python train.py --n_layer=16 --d_model=448 --n_head=10 --n_kv_head=10 --head_dim=64 --d_mlp=1792 --vocab_size=8192 --activation="squared_relu" --norm="layernorm" --norm_place="pre" --norm_eps=1e-06 --positions="rope" --rope_base=10000.0 --rope_fraction=0.5 --qk_norm=false --attn_scale=0.125 --bias="none" --tie_embeddings=false --parallel_block=false --init="normal" --init_std_qkv=0.0183 --init_std_o=0.0 --init_std_up=0.0183 --init_std_down=0.0 --optimizer="muon_variant" --lr=0.0184 --beta1=0.9 --weight_decay=0.016 --lr_head=0.00648 --grad_clip=1.0 --warmup_steps=200 --schedule="wsd" --decay_fraction=1.0 --decay_shape="linear" --final_lr_fraction=0.0 --batch_tokens=65536 --seq_len=512 --doc_mask=true --train_tokens=381700000 --steps=5825 --dataset="wikipedia_en"
MLP neurons of a small language model. Each row is named by its layer, matrix (down: output weights) and neuron, and shows model dimensions 176-367. Each number is 500 + 40 x the weight over its row's rms, rounded and kept within 0 to 999. Numbers have three digits each.
After each neuron's rows, "raises" lists the tokens whose logits its output raises most directly, leaving later layers aside.

L7.down1165:465514485422453484432485491476509485519534452502510520496538473502456492486538476483543521460515530517456531494519524503482508491495481506482463447399529476462487446497438443533553517507572479469485498576521531490519486488531364568509438501449412547515590467470476488517433449578471549482498455537489461520517478522560578500557526522504522476484482519495460468538521554440487464490511561569512524538556467494561491558514485500462547538504426550546498582534461465513413504502516462556482557548461497522524567490499517522528619521540513513501480555510495520466501551516519454492
raises: "ists", "ist", "gh", "cle", "zon"

L3.down1159:416509523512474538490474496494573532565520448550475434511461500567507525459522486555512459518454512582535513545491488530566444491527488515518420568491474438490524490498499507536459469489490460500526544562575484451512530542536460486555526496531478511517544500486443454521466573517600532524488475497445481515536492522516480474506458472445451426519488466500577523495510528540521500429556407522532527475517496456505527452481507518559461559474475474610437499439436484472519551446548454507478471509396502504475560544528496444538505488533556466457497527595510516434500435496522468521
raises: "we", "eb", "em", "den", "eno"

L3.down918:485513497458561503482530494399592498518449456437468561537516446525542537555518511508477488480502521540454417539489427477552576497521516564477478473462477557512518502464510496592502463379557515500528467474465504461502478506450519480514455484459517535537506513487553495475502499435503481498554472525500452531492517494549456483477594377520518545494549554557501509460507420517453464560496443432421505460526554448496476463512472472600491433546505539453480538533415549566533535423507605593454491461555453488550529482452520484518493511447541495526539556510513541456460506503460464432
raises: "fr", "ée", "é", "wick", "ss"

L7.down381:534572475440506504483524467515500465453522545531461504449412514468587519417454519505507466449448488458555523477484491529505576567393508449546463508450477491559501461479511518388439468432567540457501554519446541592462519507535567490581508505484462485511526559535472532466544465467492539495454507539547458493530451495468540426454455489503572448497515443529499496517525515518460483476484455524538508519487514467514470526488567524420483485447496466419485529484472501527476550584531557519443523449507524516460512504511491487459444500484581486434525519466465563529492454438549507481
raises: "ors", "icient", "ir", "or", "irm"

L7.down1666:483415464445524482548556480503466527481517557505516450511544547458461570508511487486489481541510504593537531499455532455492459466411470509511490475445530531501415460493486461500442618477541513492502444539557497540507518507475452506411503523455526496473469463423493511468466526442530561476499425497447479462460491500493534471471407501450497539467535518459480497501516512508479465515465440551462501506516459573505468467501498511473565485545452511457544507478548463483495457424593464584538497447567488465499578490499571460457489444557516412444433497546537463512465561529539492516
raises: "od", "an", "anie", "lan", "og"

L7.down1252:464503521496490457482513519456506530542497511493452526464500458527465498442550577461494475428553402520495521515471520543482527598508493482463559514522508538450437524493451451485433512569484498459448467491558519460503500521452534531577485512516455469478620497471468534548463548491472498449505538546513507565518510551513543494477505483543504505527500470584509479503536491475591514488481483492548549508445431485425505471541457451486509530454548453527490528526446431530522534555538437475433467514429447455534546496522517485492477554534464438564494477525527541476519431511541466498
raises: "ided", "izing", "isi", "anti", "is"

L6.down1755:464460504533479513537539488531509556499533469544548506559484535548463529504562499437480528468516523466499526515516484565479505497552524548452481572460488477501516520555511550570454514465526446483444511407447547534515491494438553429476534482474503550436451473466475511504511559551434538568415462495497493465459557444515524490476474507535535509488456431459509459546430544476459478489513443505474562512563554501451458527417533465525577520452446545451465540496551494484433506560490528472555423487523494492505558528598492500441547474503535491466543519500439508520472451485492499499
raises: "here", "ada", " serves", " life", " lives"

L3.down602:494452441510513533490540517530540454505493527560541465488484483483453507500497484518521443486485485545460504519491575446464453533447480470454559488497484490516509471453527435539517511520517535471506554480486507502451590495502498535579486566506438550459573522439477404484427434508475545535344415426478494498497472482516461476466513526543532508501475529452501482484455449492482457451482470533497475401457441536444487451516498486463463550497471516475457486489483442512488447507519497486479525551426481538478578497512536516515510500515546511509551426538527494552565463543498487509
raises: "iment", "ney", "hr", "play", "dy"

L6.down1004:582513504504468498472488505515484482473485468491472459539537490500480506498547537523479458471515519522477470487437525486553459519389545502524421515555526476503436523457509510502468474472571516488486527479430480572474501492491554530519511546491490556474490509476427490541565535549562528542478485499542410498533514456438558468550523481433504509470500472495448499543461532508532477540440470526525507569543507493562517531476556564561543528396446492587480440499474397458431456435472506511540523496441524499506492481534561516520482493510495498492494524488521520486562517511521501471
raises: "ool", "ipe", "ip", "ire", "ur"

L7.down1189:498465578489487484518591509532469542474460427545527551490501496470500397537464537488511469492517566510479461586498535505463546470476539480492499510465459454427496498504448479500465554502565479609479506562515487535473555492469485541534538486470575504529544549487470461496519498510465502483579496515447504502552427482540489489535497470549461522438488491540566497503516551536457501514478541472559499468510474476544522441556400501487446568497513449475516471607444508502518523503485496563504485552461507529494405460496467454557468512508464572492552491538512538465490460477513480490
raises: "o", "qu", "í", "led", "olog"

L3.down1626:522448512455555465515447489500528538517442535533600546573481513502549487438462487511474507499510470531559518481519439537540480480588457447468462585493498387558551455465535447494534472490441528431513458569473510420472549455435501502465481518495517558487485500464506493536517498470537534534499547496513465556498455525524448557563427525473470526495532488480467434437553419484548538587489444537495499444478457449492545483487564506518536429470462484512528414485542512466486516514522517507505527525508466484462520516520435497491416449567475540534525475589410484505440510504489511549
raises: "her", "omi", "aria", "aries", "ary"

L3.down208:474411534435536460541400545414558539540557560510559526539483517541459524479476451470486471510420557483516466540497490545526518442446512519528505486419530445470595524511459495527533509462565551518607518472538507531480573493440487460554445461522448439470517446461493477554521572478501451531530469476531453525449466464507500541499441451480592506442491524534500414484479552543457453532451496517504486461510484492523497487455532484593478451497543534511524453461486533528515515511484514491495501502473494543517458531583486474572478473515562579501495463521483513472493503476473478598
raises: "phi", "ce", "eg", "by", "ches"

L6.down325:440505463477511552521468541584537567542530545486499477446492409516505500579477525490542506474447356537575472537526565531472458561546454515502498527502511522504562468517517532536504509557510492516572467502586506389488576500475485484510524488471565523591494519440523471485516454452518483518520508444498580509553497476491454588479565448462500600549558510499483545517517465481546504506520496510480541488476463448541482519523544519531480494499490503535490508463560470524449471514519448465523458528481509468523453551539557552495507412535431527518478619542522572511466521469514508435
raises: "hip", "ng", "nan", "ons", "ning"

L6.down1349:548482532433552475490534494381472552512472471482510530539457483511462498498479451532505493502486502564431464515556425570534533469515503514474564446500517515446548436553490494541552441531438472482428494496572443527555543437494489521546489525511490466468513562422444467437484495455581536495563484492518483452556490542484493554609436449547568504494465556502478517540537523523459468452526459383488496550526515495491518460505480511521515473586483516439474512561586565481451538509507498516517503485526530554477515487484508497481486543492520478498510452499490449527535570477505497481
raises: "ists", "ist", "ces", "list", "hing"

L6.down721:415520492512492455468512584460493462532572464485470497471491536491498510523515528468537503488503502486521557497406496426493505503555484515506471468520530495526501475488441558545542542471521539489441467500485527535430474476425454506477558521473465452532499443476557546535537415511561487453499515412510487480544477465547563495508579451508481515539467565516492481462494446499519436562504499512507489472425423551542427507418425535472498448514510475459465469470476488489516486452457558512564478509507547505486552471487563516433472498521435509529471433586418518531538410474573478485
raises: "h", "hl", "hes", "hed", "hel"

L3.down1541:510552477457515462469535501459539564496484478497550437471533522484414524502563443475520532508517479492481511553502416499559473543477496573479533496486518537495475498584477469492474502520452497526495470465552497490516451532480457509465594504535495543514512434500534534513560499468486485516601546523428457515458444477428420531514498418456521476539400470575448494399520537423486550583467462503505449491515463450449393488522450520454598443501482563498508521477551574518478562495504460510508477516525499503466495503507559520528465479524466573484543514533585496474508460484504432485
raises: "ous", "quir", "orn", "kn", "ant"

L7.down1551:533484497439446443447543410540485540551438469498535444475478476493408525533559506545489464505467493511429506514492562613558576504515455540436495476528511439533548476576476479527472487563540473511559547516489473533508477522544511485468431525493482484455514457520507496478544528531534535449482455494510500504510538443481481574536526442452582491475490515543499484584536471585489474514547557489564518440459514489469535440542448415534474507530492444524520459481454456493541469517432466567492560490496466463457457522525571541446472477523521585552482494481527491427536532514476510480
raises: "on", "ons", "uc", "ux", "oni"

L6.down279:507515506577523578527496514563465509468430500476555493517594565497578498480461534447528503507451522503507459468492399591490593450474503601536506546505494456512511591554484510551464514578493420504533558485457443422508465428488541494472488468540563551567578531560483544561517513518549520457513513490510529420521529542533545555487457523467564525561530547473467491465434418495483482529464526544529533533477512583454413530535443482471538419569494467459503503473486522467529517495525524498456470502519479517483482475554529552499441487520481554480535513569479551527543501451557495456
raises: "mit", "ys", "yan", "her", "y"

L3.down1263:469530448536504513448557498421501453503476509527566448477584434486508500502541421570483541511493444511450519473513558481492467451554517473461553510418511586513407552534502525481523494502554440438458488365520555494452482488420430509474463482522538526554504476484547453529547468550476500509543476438417454492444550534545463521527477527487510499553556479444502517519528487482498512515506482559475462491456508564551472520483533473481514528487475462586513483436457539505519470518482458462493522477464478460468488542528431525494480507590533508466483516454524520488430475526503507544
raises: "ro", "al", "igh", "ng", "me"

L3.down1272:498469581425481444461395545518535546496515518523529467461502436465546506410445505528453555548466481486525516464543513508481543467540468521506572517442475522488549487505552485557537513478534545466461527488533530435471470564477504514500451474521469530487524545538519544520513543483494496471470517547503502553473454462513554547540395531511562554468560543543447503484523480513572494528481537563502448516472470572528580545543523545515526477541466451458501545488518539488540492487482528517469484486510527478526600536447448523414485401469457483506590488505481455503538530487530533475
raises: "/", "–", " /", "una", "ond"